config.yaml
n_layer: 8
d_model: 256
n_head: 2
n_kv_head: 2
head_dim: 128
d_mlp: 1024
vocab_size: 18085
activation: "tanh_gelu"
norm: "layernorm"
norm_place: "pre"
norm_eps: 1e-05
positions: "learned"
qk_norm: false
attn_scale: 0.0884
bias: "all"
tie_embeddings: true
parallel_block: false
init: "normal"
init_std_qkv: 0.0312
init_std_o: 0.00783
init_std_up: 0.0312
init_std_down: 0.00783
optimizer: "adam_variant"
lr: 0.000981
lr_mult_up: 0.751
beta1: 0.9
beta2: 0.98
lr_head: 0.00804
warmup_steps: 311
schedule: "wsd"
decay_fraction: 0.81
decay_shape: "sqrt"
final_lr_fraction: 0.0
batch_tokens: 32768
seq_len: 512
doc_mask: false
train_tokens: 240800000
steps: 7349
dataset: "wikipedia_en"
MLP neurons of a small language model. Each row is named by its layer, matrix (up: input weights) and neuron, and shows model dimensions 0-255. Each number is 128 + 24 x the weight over its row's rms, rounded and kept within 0 to 255. Numbers have three digits each.
Before each neuron's rows, "fires on" lists the tokens most often at its 100 highest values on Wikipedia text that the model never trained on.

fires on: " km", " +", " mi", " is", " −", "u"
L2.up100:131162082150129126122106098117151146157125115116100104117107162111088153163131120124152143110152128132113077184116138116148133173129148084083095121098190120110101103104088110139121106090160120107167160091112135158124121093147096126140050148088144130154113103138141126149084118101137086116097135142113147123148151157146112151120130128138138108134115097149149164095162125140109133080150104117173141113107186106117133140143125171121164129153115151146096127117115141157093111107113113124135113154146122120127138104145090138140163102120109105121145125121091102144111148136130135096098149101122151125148166133154127115108120140113160144083115135106102100186147148130120127121105143130107137146149170143118155113215145082131094084123146132100124135135145108133086129143115138

fires on: "ec", " p", "oc", "ol"
L2.up503:138143098132074154105119146105123142125115084114126142128114146121118096114123158117163151092123111096140150156132104136135112111113121089172155110167142164108093104158116132122119134147172174143129149179108141145123149131132114147093170114116141148102162128095120117129073113102138158147093112124105127145113150133145140127123101128100139127142116095145142103116121164139092112145121118110108124169132122174103119147113088123132158189151151137126072127120114140129136119141075094112158173106144142149148139064085147097129117096141178132133145096119122144120156116119168107134118141132148132117115093121101156052129145105111145066102146122109126109122156178125134157113104140134122133134107151180119176157170143123099142069113097124105088124119155133099134151121099132

fires on: " local", "\",", " Stadium", " Singles", " regular", " representative"
L2.up859:140110087126093131159139102135134110123110154131150174157136158109147119142084183107133129059128117125099090129103162122160131134130112105178131139123124121174146116115141127151124131108136137163146177147142148127136115123105172106047153161119145107136128106133156170161147080092168128150132155134120124117147092142118127165165097109127097179109155150095136121158106148177119132148134132125125135182118157146136117198104114147149100140082150146103090169124162113130095130110152113108151073130122107111119146116156092142149122111117112095139177116138109146150125103136130145131119156119123140127121147112132090099117109105101101122119182143096130136141110118119118121147168111096153142140124142102106118132127112103112151122107073098139145092124163147130101165153136129

fires on: " that", " sl", " =\n\n", " which", "l", "h"
L2.up819:114124142128176148136129119143114166130111120126142148117115173118130156163095124151168141113091158128138112133179120114182102143129117128126123145127111121165093093080089115123136162137062145109128171153152120098133110107094118079087109105138096079120128090121140080127107085124111169145144159150098152149115116137117155158139153125114122117156126137127129083149096150110081145062113117137138132147070133128099140119103161165109120141104140151097156155136097094152137129115094188122120098120135122105126071188125108129141101116112163156121121126105167114139126149110148129130119118136115117104151102083148147132129113077125106111124147167150122087133142135141120122123122145139155115113153169160123103130180129108114184126103134079152119135115151132104113141117132128

fires on: "M", "C", "J", " Mike", "B", " Radio"
L2.up267:114116103104117167140145163177123125124098094144085090174135138115159156116101123156155169134106123155116121108145156114107127074126105154137146152129131119129150120153165153157146139143092089112103141123149121133106131109094134117139139152134124091159130174128134125119144100157131131123133120176150131139158124117140114137118111119104150145134154110127138133144145150145104093136096136106171155124107110108165096109059115121123159138089111119108113155122107129147092118118162102116130131152092134138095088111103116120120149095121112167134122124111159121132084104122121117166108145176166171075095122099104111131080152025099145067125121151143130137154122162112149075119157119126126118142175140140168123109131152091107119119129140144133091119122157145131103122168135168

fires on: "iv", " may", "v", " ver", " fav", " such"
L2.up808:144171127069084110127126117123101078124130124106146127161134150131142128117165123138097122152160108156124130129135143101129111161159167146172111125125110122144112080100104120103140149148117106099139136138137155151113117087149125147086159127131147149100078119125118122120116138144128146151147109116105098143136180128167131140114107116102136168097184153165185136143166089108103111089140135162102105136098129140099142125131088167165141113136117164182097194105142146147096119112106139155145130083140131104142147140103123114183148140121114157136143149100100105095105109140161127107143160124094178130143112210153169112149158136095110129147113116145157129159121121144133123165117131125129085151144103135083147120131135113122103120110154108091120099152141124093121108153138124

fires on: ".\n", "==\n", "\"\n", "\n", "===\n"
L2.up888:161112143156109166172124131126109128173177110114122126154124127113142151126165121098137131135119125123156129107179111083138113119135127128108158159112118120122105116152165101107174151068099126131140146140093110174132072115109116120118098113171144127120094155137123087133109112100109134153151110148121100118108147141115129117119135135132129102130162140155145129122137109109162123104124160123136128168088105106121123107150158098160080137121106146139143165134177102121130135166171130163100090122132100119134136154110123116192138130146108139111113146086121124145094183081136138140155191126133124099110096172148165119118122153137084174145122095117151117109138104180150120125148178126103073159177089108111100142091141140125114113138093098133130132160143121163165127141119109

fires on: " m", " cost", " pressure", " tax", " influence", " health"
L2.up400:135129075137119127134116092177099122127123125124151146122135139113090120103140155111159113128097154125164104125128128147113128123121097104139144147139158161140093113099105135119147151123130140089090118122142115131130116123133146102103118098157126120123080109113156104094107091121108164103135148136121115107089131123153135176105116120126148139109146096175149113153147152110114109120172111143128127176151113134144144148120090123143131181154106161120102134139124134125143127070150145134115097135200146106151111125107145185122128145112124098161140122103117147157145123136133167101114167142166198104114073112144131116123114115147126158118132123148159155107157097132109143101144111136110107131170174180123154147152152059170148088101099102159125132167159139143058158112134166

fires on: " her", " an", " this", " similar", " first", " him"
L2.up816:087123125122124121108130134065123152118116103140104150134142111099131129126153142140124135111143125157113160138154091143121116147161118088098122141114167088164110178136112149137117122103145064092121152113146118119139144129155119153143104121119168154151134135112129158134079153115113166145143131106103160146139127163122144141153101108162137091174153102129122083140159149149118134129150152152131125131089173147097164190153133119123162132124101125107119116106102128153099102130093152125132119152144142124101132094112094127121143137114115160132121090148116090104152109153096151063126099127158115144142111134069119135123142089134156093169136153120131151131166153155121138106159165126089130123094076152143125149117152130112103064103130127110072119132120065097075143123162125

fires on: " A", " E", " O", "==="
L2.up3:072097130118118125126114139070155141164090130115118194097166122132113145142118107184144149130134096140179101101138124131128125133138155109140126114131131086149123152175133141139130139124163093129100109152147135133097156131113152079109107143144137094154183115136136112187141098143037120125105157124110120133173077124131085187116118120139135130105127141099143127123118136179150166135128133087161133119108149132127139183117113135173072133104158112080117107113186136142134137128117124125145093129127118158099121140166112147142123118149138167144127096119136107096155137120128123133132084140163136097120145132127113105122133126136166120074135128153162120136100119134142150152103158148163076131145107141140131134117161149148092111116111122104126164102138158137141145127157132

fires on: " /", " she", "′", " UTC"
L2.up748:159069155089123104124132124101105143155107124155143144128145168130123139139124087120152152090115144112130146158120114102127167099132092115131154095079127155129114109125121117125134142129095137153119125151144125143124109101131187129177113108122117114144139152119114159125122124137078073131121151151096164133135167103165122142160150145154121116149141143153160099172111156122078113145100083101067134135116142111133103114088081119144160167094102113088121120104143116153130130076104115152145118195164139130115143125111142067131139139124139095138114175118133119146127154128119146096120150098162136144141121082133142159114145127118160149092129134124106156137121104124180105131174097125122146121143140092117106108124123084149095085101136133123147139089108143119109155130078178

fires on: " ", " early"
L2.up903:111097078137146125132112142089133131088123102140138090151152145114143080098162128116181130127118115141138109136155121101117101172121141158113141162146094136128126158148115151142114158080135115075104128151136109075144145110139156136160119117133127124146128172105123171125125102170086118144122098134099097127161172137100176101121169110112191123140178131121120110145151136121166119133174126140101102139112164159125138142105133134140141110152131122100137095101156139138100129134129150107137135122161085120091113114123099142068164113099118122115155135148130150154165130183137105115060095145087117101108107131111128149123143127120129139173077134108106111104086140187127109091126132105119143166139101149136131131124146117086130118160100124115125124163158136105094110145095115

fires on: "\n\n", " US", " .", " information"
L2.up107:114120136120162145159122146145162162179145143108100120126114137096113161119082162105143136125145147124153128140088107081093128109114133088137137141126145115166117100108164121088162194100135138149140166094141099145152101097098126130103155162100121081109132104136121070141109083121110123137165157141125119151114132101153107160137104122149082119150152117140098122159089142125107108122122128103116165101078081142097089145116161132161131147117149142152164117165134112154166117124114151111125056154168120112128113096122148121154135101089150140130124158116127139121142131127147162179172140164126099125084099154159104101114131116105153147110134166106140157095123144119132091124127131090151083146109149140143126126147078107120135118085128109122120106090151101145116129125117137

fires on: " =\n\n", " |\n\n", " hold", "==", " for", " votes"
L2.up538:133123129097091162153148101111129120155093156149142129112122149113089127157123166130123135111116123123151124086129122109135119123138140102104139162095133117130098132194118129078171180059128134139099128155123146123120107127149113118124099158116153063143068100130150080169127091114104150135133170117096140129152154111135116142155112156092134157104138147128121096125162136113135103122167169181145124153112087145140125129123157094130138156092190151114106155170100162156153133153070112142110098172142144122140148136139099121141122122126118187149143112102124118145090134111134128130111112135161149137132125159116112134081149081125121127099129172124157098128174089136139089112137122166111151174135142133102123119086122130095133104154108156122119130116130116081139125136131117

fires on: " ft", " w", " $", "(", "21"
L2.up346:150128123105174142151115165173148095148121130156102138150122132148121126132112120176121129123144155151143108178117131133122123150095121095143111166092140137102112119109130147108118144120151112100153114089128163154128134104110099124127165179156143095096133160148163125134116155145093126085130131131120155096136132128161170151148122111112178126145146112149119115116141110104125083109152124060133135128100116117099146087133119131164162173154115132100180159161139151150108099098098137120092127123163115142146120123122122126065107085145133152158140139132121158153122141098132139126091151158156123161146095139131091152137128086110166125172051070111142128142146101127144154155119165083156117151121138136150156137113119138131087102141134136142145163108120133116064170114144123

fires on: "\n\n", "=", "==\n", ")\n\n", " the", ":"
L2.up779:111097093159122122153147148144133170099098125117133160148120140149132157128154119097118136110132131140138078112137123128141140136136135094114086118137149130116038099119092138124130151151149130130181138098124149101137107124125103162090135153134135098126132118140168115099142127165117130147129166073097158134109154154135137141125158092127134127139137099168110138147136108098125128173127135109153119140094085148113084147139138127146130139167114193096147137144175125164110097113173138138122103136110108137108105171130077130113129120136143134106154135115144122145136141079163185113124154153105117165091128100083119139102102097136161103117132129155166110107147141134139111133152186122131058135121137160168072110130155149133174092127114085102135170139148131146125113154135118

fires on: "978", " Original", " Rank", " Peak", " Portrait", " career"
L2.up869:133087147136125113137146131110154140139102144147127133117120178131174104127128141135127178086156168137107102136110110062170090120131121107186182168082136066118122103149107176130157108110145094144125116101146107131134121126110135108120137167138088108128132114148098092131073125121143109111124142112112106137158188126099134107115126111134143133119156121151133172123118157116098139143161149101070143127121100104109168152102105133131147140157119112133151145119184143161095144167161178118146143158162146123176128119114116080130180103167126143104130127101141121142169128108061130141123137129127130145119160127138131104106173098107140170111118118099104126146122113096088134150157129100094147131146115120102088120147098138127136126107113126121080131152144116150119139127126132

fires on: ".", " not", " both", " part", " are", " |\n"
L2.up656:155135099134107128120150189122098134133157097098073138164111157095149160135142163066097135129100163146155160123173103135143080167115115089099141097100135113147112126136146124110154187114117080101156130147109116103140096116091133154102134116082125108124131124115137119123137138144114143113120119129097121128105102091137118129180114096142145145094170090138118097111142126103114118116153171185121129158104157153125097144114168170141105173144128165093100156146168146118121114132134102147059101101167124120085145100131081108162118121138137153138138114094067122133129128129130157159109122144136142158100121125128103135128126099122134154119106122129104135120160172170150161122150140141119128143109105154119111115119125144144129121128110119089123166082160119107133146141130098

fires on: " +", " she", " −", " ISBN", " he", " #"
L2.up433:132122120127134116140098107120117121174119060150136120125140137125075116107136121121130182102157175121117128138090124141167096129134099082163134120107172114127093099160104146134118089140122102131103119098102118119138127123105103101124121141116135132143164145186120136121121087170098186117126115113103177154110152104117127127143082123143143124139130141153122153144137132054130124135126141113160090122128147155133128157129145107089151153135137096073090113154115170123114139109120151105082142126128143123106109133107101139137149088131107126141138139144114113152156093135124143091139168121169134166122113115144112120071134111131178121133141141144179137137185139112113122177159170117143109142128194138090107168124112130169113118133126164166111155135145136136074157153113126

fires on: " de", " De", " Marco", " Jorge"
L2.up787:128145143149084140179112143145113118130137168124112105141129142140106142130092169074141118107104085124114140094122160141138143106097158172134140157141173110116093141134137099084139138108173108132111106094146131125141177144114151095085163118127140099188138161128115139145126145133109125123107147121088141129130129112125145203117124114144117132131135145143125097106159160187163139134117154098173120110121078173076096099134133137168117130145143145097144116133180128136122124169147117162120113101145095116161129135132130133123120113112122151140117135112115157162101190125133094146124129112121123097074124114140113095086087124126133121126123127136153156165153110175118116113091167077142154148133137102132139096131113129134086114081117121111111133109138084178129174135107124

fires on: "-", " the", " that", " which", " described"
L2.up548:108083111108082119143117175174098156114133122154163133145145176161094109124130133129125120082127200112142115091141110103137101146135096175135137150143129120145083140125157114153115153111085155113192159177110151118137120117127118117105088116124106120144114163122106164121148135142091098145068092151127146134151159145095127190135147121125175119139159138129103125118165153104096099140148093163069152163160105133134116150119148098134109166128136115118123149167159136140147111138096139143114122136143130132129120149116116146134153138121099147128113159139152105135138181094165125123148161113132150098133087133092127115159146144077126109114138122130146164083086081120130122134127149132124143138144152136117125116141162085108111136103141122143089149104167132153119102149155154

fires on: ",", ")", "”,", "]}"
L2.up1018:156137058137132101154166152137112121102117136146106098122160143106142118146147167149152116060145122108143115122075105110124124122095132148111087135141119094126119170143132119126129157190109086128171140129130175168116145109105112120073144167120146128159107161114158148137091109144128111124140145117102117144146127084150158133097123130095130113116111111108119136146178128127151115136162110131133118158123124138130144144117120103194136119117146132108084163181137116146125090145121114112106113134129146175124133105144164155147156118108155105103143177171129152162157106114176120082105163117136119071107117105136116102164119144124120154118111135146169150148121116162122117110151204128138125146113151137123100109155118068170137135110179106107134125117131117127135143150110132

fires on: " the", " both", " '"
L2.up950:113108135109121135169121131115163148129122102106147139189128108106126127122150141152126133118131173152163127160142117121153129137165114091131149104102158092175100083158110128123118150121121167122104131109128103143139131080148130134119120112143087111167160175124112086103172078133138119138175127157109145128136133162078105116114145078143132151174141094155151184136092113148127123153133133121131113155110098104066079109132142161143140165086147141108107139155135115134120149119128119128121121146108146142134160141116087118141099108126174124145117160108104174102138129136134160151127141131097126142107132128102118122133069112081135116118090130136161139107134159147098159099109173103115069133143124086125118119101129133113129165156128139092096129097157112077122144187117151

fires on: "B", "S", "E", "M", " Foundation", " She"
L2.up666:129079091123136152155129133115150154162127100161143104124154130174087093160144113059156138127140117143155127065127119131168126112130158156134156117155105121153143121168104130144127139139121087074077129139150121112143159144126120157156121137129102153131168124126091123110141121125122138116158105184127117154121140108182127157152104146120121102149112125155118133147148117137109129150139112137122107141113132089150135115158117136110096163101149103127128132165150125104112141154111146173160087108124176116120138133152160136140124101149119151119092122126111093123126176159114102152092150144159162103190094143105094161098103107120151140142102148121123111119140142116116147096189164151126182126144174168167141119093129131155145100134116147154115119172147169084151117127155121

fires on: "qu", " as", " Pe", " play", " Rank", "st"
L2.up942:126113139113142127157112122111109116122139155127124130163112149137123128184144147131147122098119133093154109117120116067122168122138120149087104103092132146151105141147162120154141152163108103164155148118130125102137151112133126142117071120118141111147139118142092138160121110139131116137101161113085146126111140114126160110115138127175121164114141117147093064097146071145119101122148112148109125100119156133117184117139119098132127160097139153107148158106125145134128137177143112130134108156140132126140138153146092144172105143093126118099158147070120095089109165114117134098140136186136152132143084113087082131102108138101073125087142164151113138119136126144143131129186126106125166150159157110061147081126112140105170104132128093118109143089152121157137174098091129

fires on: " In", " ;", " in", " Operational", " Development"
L2.up428:139080093159120108159115145110132183131106108137134115137175104114128138156056170105133129101121103091101107137096143163113154118122107148131156129094132119112098115124129102125153155151119114160133212139130146181125132121140173128120104106132072158152140132080166086128112141109103180100087174142117101133147088104102134133114173118085122162133116102165136131175128088092153102135137120102148138144139117135136162143095123103131128100134138166136110131133134109136085121179141115169144165113154101136089118121123142140081135145139096119139123120160125185191163141089118106119091104099118132134147140136102139144134121134088130123143127131149123158140143106146134124104099150129111126147135136121145134075131126095102132136146123131144125133132166132123142144087128167

fires on: ","
L2.up491:109117084141118128148151141104123143109108083109114130134136151125156162100120164081112080128164117140104066163099104105137082153079147119136116131107070116096119164148096104113151140129121099121169148106120149103130155107089134135118126152096106174119112152165150129154138085147106129096125150128123098143137102125165113174110118099140110112163114139126163120134143142161107131168153117127123120176120142146134189141114114130172117134156135103080108142125123121104110082125127094162141097106092111147078142126102074128133144134119155144124158131127096130124127147151185156124135140113120134138120130152142109119151161138113156141108128153182123133148138179165131129154124158061104177121147165120106149129128159128137164117091107135105139143125140115163137162157135134

fires on: " well", " e", " non", " prom", " own", " only"
L2.up47:139085127072126097177129138139143140114110116124130185142099157165168123098101139123157109121130139149144099116098109111102156107111102118096137125167136112128137180083098177111179162130116150121160117109093138095133104126150108127142168126123116096091132135109059152138114123089145136148130128122122154129138100090162159116163098137094088110192147091123130108136106147086098144112154140137118144140116158126136113133147118140118186150130110136098104136179132135103089151124074180127117125198104148124141109150088110093139129092127140126152107150137125130136104111179142121107096169126127125139097119106145124132171147156141096171143120150136147127160125115138122118173175125117144145112114134169130154105108134116129112101120126112140121139162125104100131138151133106

fires on: " also", " later", " officially", " formally", " ["
L2.up518:074133135142084125162108128081146165148116079101142134135129101120103143165111149067134129135131084144140103113160125125106106113103138103141147110142102127145107181155130115110101174134100138107139170140150106090126071126133174095121082119119115133119133154125105105122121136107165170109107114133109142118124132148110143146125132105131160129081125133189103126130153156141140122156121118142152169139099099148143170127082136095139136148120089175122098116116144114127092160175104144122111151107123108081128098114130135107127127109153144152154140140112143142117095176124128125154114135124156139119125104127079102138093092144123141153171144168125150147153133104210123106111084178083097152134126132118135167097123116086120105134118103132164104118132124122115150165119145128

fires on: "ra", "ro", " Hy", "ia", " Tele", "ele"
L2.up910:152145088136146168108164145127155158135124106085113130145163106146121097140149132102133151125191116128132132114129094096124131143132107134114103118069102140119129064129132104151137119159101111166102109112106104170126116103113153128097128130069104108106103131152121122144140121137125125156157133149101145152146081150124100132147089135125142150095102103157153130138155147140096087157140150119115168129081159073132149109136124124144116154106110120139137182167096158139119111165167152087112132141106086138158114137119148131181174146151144106105116114145110123091112130083144076168162166124144112125115115098130125141104134059099115097176135146167098132154108124120121100141132169126112166106148176131142102152138142105098100099121151134137111126090112113137120121136115125

fires on: " =\n\n", " dec", " f"
L2.up25:110151116102143166149105130107156157139062158124074168142147165125122149149090185167125151138128105129148115136110147086149122133134116096135136120125177129098140053117124148107168105102133159176127107113149119114130133116111102147136112136126150095116100085117105138129109103097118171098146134102100168121119131091118116142148090138086129152128115153098149130106114167091103078116121095164123109125124140144112120147135149097128162149091134157143157153149159120112143144150184143093096132122104134096115119126127145147142117138113146151138165112156124142102124153068139176143086131147121117162096085147141102104131114149122150138115171127122176114124104149156147118123153171110113143108071144167120131142145142118109171146148131113121107142100174113106102148125142142

fires on: "=", ")", " politician", "\n\n"
L2.up93:092117103173173137145159143123100160116138141139134142104127120128159130142147133095105165079146129139121116115109137163169170141103119121152103105107115104122133144116135122134149129148103107095153104075138142099152145120068143120104138105136129108176140120101155149123139052149119132114138173136074095104119109132134074130155127115125146123100111168183161147146144121136095130174114123132143104089154134150159145138142133103179146120105154148106139115151106106147087171129170135166181125085119109140096122175147111161166142128096143108192138095100145127123124142104103145099152137135083152137111132161107130115099135109113175124122149145153130142118118173165122131158097158138109098134133147103145100093123133144144134117100112089117134110116125107169130130155125134

fires on: "g", "ig", "-g", " install"
L2.up128:095113121160093182180135147124123133167112112159111102157163167124122151156124116112165121151104144127103135144113144128129144185138112131143133144133155154106060114102112133105101135143135142092158151111134099147148106152140093137179142105192125108125101162152128165146122116092126150114168090166107136116120179158098156100149110140165127148143127151157117119127113139119128115148141109109139047120116112143125133142125103139109129125105113176101096131128114141153117128161130138159156177124116114170126140133114131112081144140097120112129137150110125159106118135086154142144110122122078204138155111129105133126117131136113160108101131145136128099129126106143120147094086146163121097130135144175124146087181143127058125117134119147096086148139146115150130093141112121

fires on: " The", " has", "The", " have", ".", " Although"
L2.up221:132066129142145111143137128145117139116173123123097137119163123102113102094150088121100122111200113175109080163149099109129108122134173119153106101104097075138125132172117127145139118171100126132114112096102134115136101133099172130140087175130056145139105130097118110120117120176115146109115147132115177131140125116139122124182123134124148110158122118136151141131162127147113125155107158151132161137115149148159142101106151098095152119102160146085131141143102143153130117106090145099159126090116111113107122107143100110121102111124086134127122124128129093115128131147121129090153111121135118099142125167112120105097190108118177150120083105160117107136163170138104138160097159130134144138153087136142151158095134120121054123104109087112101130130137106105128168130134123

fires on: "–", " |", ":", " /", " zone", " Box"
L2.up934:162120101120116142105153154161172135123128108166114145130105143121109149126139139135096134122122114089143138105075152111125091094140133151170160116161138153125137086143124107130136129091134147116162160171180177138150119120127156145135161171118143151078125150128128114166179134106137139122116094137120118109131130101177111115086141101127086076095119136118122098110088134124167133139108165112157131184164075149130145114127149103135152138122155120165122120127153094098139165125115115132091117132129116140094115145134113093172146119179093139113102112131120153126171099152180122137103142090059126111085153162184123110130139134101144173123116104148135111103158119114113110120128085144119129159140100139112149118136093068116165143101111145129120128134144123124155145145136126

fires on: "-", ".", ").", " could"
L2.up698:146126151154110100183148139144170169122118137148144152138108143121118168137133138146117119134133113135127071116140131137167145162101080148198105133105142127189107183172150131129134124159129139150159113085128149162114135106094120081098133118115125147168110117095114162123112150169081117168113163139113100146158155109121135108114115130119157149103120167150165128108148127151109121155149119131096079160169130139115129160175106148155084106146116136141123143087153136173112120125135141161192108109114139136145155125114097173143129095174112125132146127117119121136165130122134120134132110126120143096123104143190093075128116136120156150117130154158138148113141159129114120149093176130114134113124138142152160140139074107129160131114128130108080143136145091150130156139157145

fires on: "t", "ot", "c", "ec", "oc"
L2.up618:155128112141114130118169120107123109093111103149151128112109116131116103147140148147130144127078132143133074124179130131115085143169129088134145136153128153160124108136123159156097123108149124073104115117152112104143160143139131139163150187121117103111146152114127167134114094149129146097107118162147177130118129124128139122131092106083136153128082093111151161111143143157103108084152150105150108190094145104099142170149132108114157159121094143098116145123132136095097094113096096142144163069087158159107126099151076144128118114162145153102139142127102085136125154168172097096084094137112170119135119124142132119122128103113136127135122137125117132116163120113136114120110120151153148127148125141125138125177204123086125130108116160084120107124135135088116088158156114

fires on: "\n\n", ")\n\n", " |\n\n"
L2.up504:135116106122128139132144097146136146144115116145120133110083123128119172168077159132155123145116134134126134124083128101115121119160154096165141128150179134150138091139166123092146159067109110121122122126140108144144115143112187162146157170113133105155086105120077117117101101125143168114157135170109128159145135059141160146130158137172130117089137149114078109125158146156095067131127122130127122105104144141138116109133118158104122118129134152126139148119112104120123151145118092143108121132194145097135126141133144130140124144149101144167135127156112115114085119139094137115114126168129127134106099152157092106085144117118132117092137180103101128137124160110119116141179127134145135146135131169113111138118158082071085115130161131127080158122174077101082114150103126

fires on: "==", " Country", "=", " |\n\n"
L2.up913:145107140132164146132152128136100145105139088168107107104118163139160111158104124116134135100161137127109121106105133103121121099119118081152136131086152098128098122143161120133107203052086115102107138121194104146159131161142179102148086148152121123173134140120153111102135129125131165138131119152144132124132119109114126150147087135152114116173111153130129148144172132141115082159128163112151120105131118125139137131102124145167137143086112156133141126096157131136110120107068130132128135143165145108112127145154099090164125128122110142134130075132119175104096160142138135116095109144133137125122126101096101100123173080093125110108131139132100107116161196136138106103190160189108104141140133114139132117124157101102136125140128142126099158151151069147111119127111128

fires on: " number", "-", " age", " ISBN", " Hot"
L2.up275:113098137111123119113129150099130164144134093089122097099181167156146174138110147112120121100150116116099089161121076145159142092131129124124136139135120073126135140120102108194136108174091146140150121092135142116124097146117112140164138130151110175150097116125164152158074109136104134157119112175138140107166140095140114111160117082148101115163136118153137124144103174135127126121123107128117097143112110105143151136115198051151119103128127137106130177140139126157112139120131114104175113142130144124121127115122166133130145105139125079138117139152121106150111129097158171118115093090103150114126121142135096113130097119127173094129142132140180163105137159125119117117112111143072095158163097133132113161146103083168125090128132129139130137104158113120095145137110158

fires on: "=", "\n\n", " that", " view", " discovers", " through"
L2.up137:105113123140093104146159180122120092101078112164143101106133112116129157124132151122195135111106122137099114121138090110188141116138110107179146119132118078141106125198097143102143140118119161109121101133106149098121127088087163145136099145168118101131132131070109120157123114134109155116093117127124129090109153155176152141143142122152177163128127106143115111125134142115130110141160132114111126111121120121125128115111108144111139154161124131166189142128117179148130092128083104157126124113098142139112154095136097134139180068113107131110134189121172148093122148117119090112126137152116108164129106132148118101143138066096159153130119158122145119142129142121135145141128157132110114121158161141118140170146133099122164132107097080158138156108145130168119122080131137

fires on: "\n", "-", " |"
L2.up22:111110099129080172129150196104147173137126083100103140105155142117146151145132126105126151118126136152106118147116142086138118119171146120150118109153112076126116134171133101069113162097093087118118185140137135162118127120119090139148149105101102141107121139149120114161069122096097122143132157090091130125131149130168105154136123120126119078106108106130147115130101158168151118109104135132086102148135111144144146139110176123137132133099137143106131124109156126088140126118161129126114136145128123137145095148142091077151162187090148124144132100116149122144126168089210165147111155101127151156100134105104153090135178149120123131118140117089153157113141123137125104094147143118164119168142098098142128107144167112116150131106133147100124154138136122134131138133092156

fires on: " re", " trans", " inc", " reg", " dec"
L2.up644:125105073142078094110110150126109119128090128133091175184127186138110118138129139053127148121128112122156121129125164109110147134125131088111135118128139086181148148123145124084148144097179168116115129133139136121144142165122154123118135115112147112159129147110148144142161078107080156113144145134137112131139138105159106117139140115117118176104157100133136088142151163120100071140161121142149127119103154127109139124099160117123136144124133151109132153109134139186119133161152158149148098141162113142132117160117089135100125120113162186131107119126123131087121129133151131155078115121141161131113115110095120106148134111098109136137138170166123118115146119138135073138143129143078138144114114200119142192119145130122111090149106126091133150110138155111065100134129107

fires on: " may", " can", " will", " should", " might"
L2.up653:112117124128116135189137143141094158106116123079122126115125119103123166131163148109117132114152145139161117179171132095136112128134114141146168129132127130091124127111132117125158134128083083110141152115093124146122114131113117132107104146137143158137086146131129077131132143123117141076132125157130104101108163122116185090138156098153078141144131154115132141139147151135115134115147170142169084183163149122139130088118140118102132113112192129136099151144103149140104072093123123135122176107145146108112137113119072098115133140151108120119141160071142122139086109136117165136130120151111176121104092200125127166134097167115115154098126141137064152143148146152102158118141151133075129142168159161090139083109140105137166149136120128124091108122123123127133141121117116

fires on: " up", " e", " imp", " ob", " prov", " back"
L2.up147:122130099106128079143113153118122116113122111120123153140120106140179134141142126093195130145134114148110129176112099163130139137141109099075158137145099086111139195132145120116147134125113145079114121162094098120151090057122125150118089104107109099171098152069134095153102125125114143095116098125114126126159149107141102158175124125107095093151166083097173160124119151153151125104122086182107090120141160118140132109144118127139104135144145132105096105120158148127112180138097154136102139118138121149127159115149143092103123116077117128162140144104124137138137109138121087104129121135133122091151116140157145125149131138117149129129145129102146114136135136149118098133137159145118136135161089162123142155117162126109092109171143133089121097109151148053095127128163148

fires on: " October", " early", " November", " New", " London"
L2.up167:137105147140137149167125142108138113156127117105121144140138114134176109085085139100136087107161129134132139156172079133151127129079150139116125101129079125106126121133140122160103144104114037094164132131131143155129099116143068139124130131102113156117140154106109148170146164154100121154141118134136123161176159132094127128140102114150108128122122113145133112160135138153156110146126130121100168115154100095082140153099156133127078153123090141112194119144127104138124122162091107112128142109177130112097153187120103127094129106119084131126112148118099159181178135155135157088161149177118105117120152148099132123089102137106125120123162146119098140153120112166144123127136103152101143122163119119148112090127150083125085110127153112138154125128144139118113138102093145

fires on: ",", " one", "),", " any", " cm", " x"
L2.up232:105108079184149152155115137176141161134096122157140147140163151148115139090068131134135135111146092103139106136178103153121089096088155085089134162091142141115155104136094150136118131094155121121137133175135142099145112102110125143124112145089112130122136087156140109121147128136145131127156132135126139140115071120164116149158090099172122094117148133143164129113115105126109168133130167144136163132103139142123118107124139098144130125140108155114122139109169139124091150078081108129147108160148129134115135165145120148100145104084148141148105144097109147108167109152152143133126166146098129112126120129170111160097189134124141118127133098160177131143157100164117088160157127105154140116141140150167114179104151104158100098079128112110112145134112148136087127138168118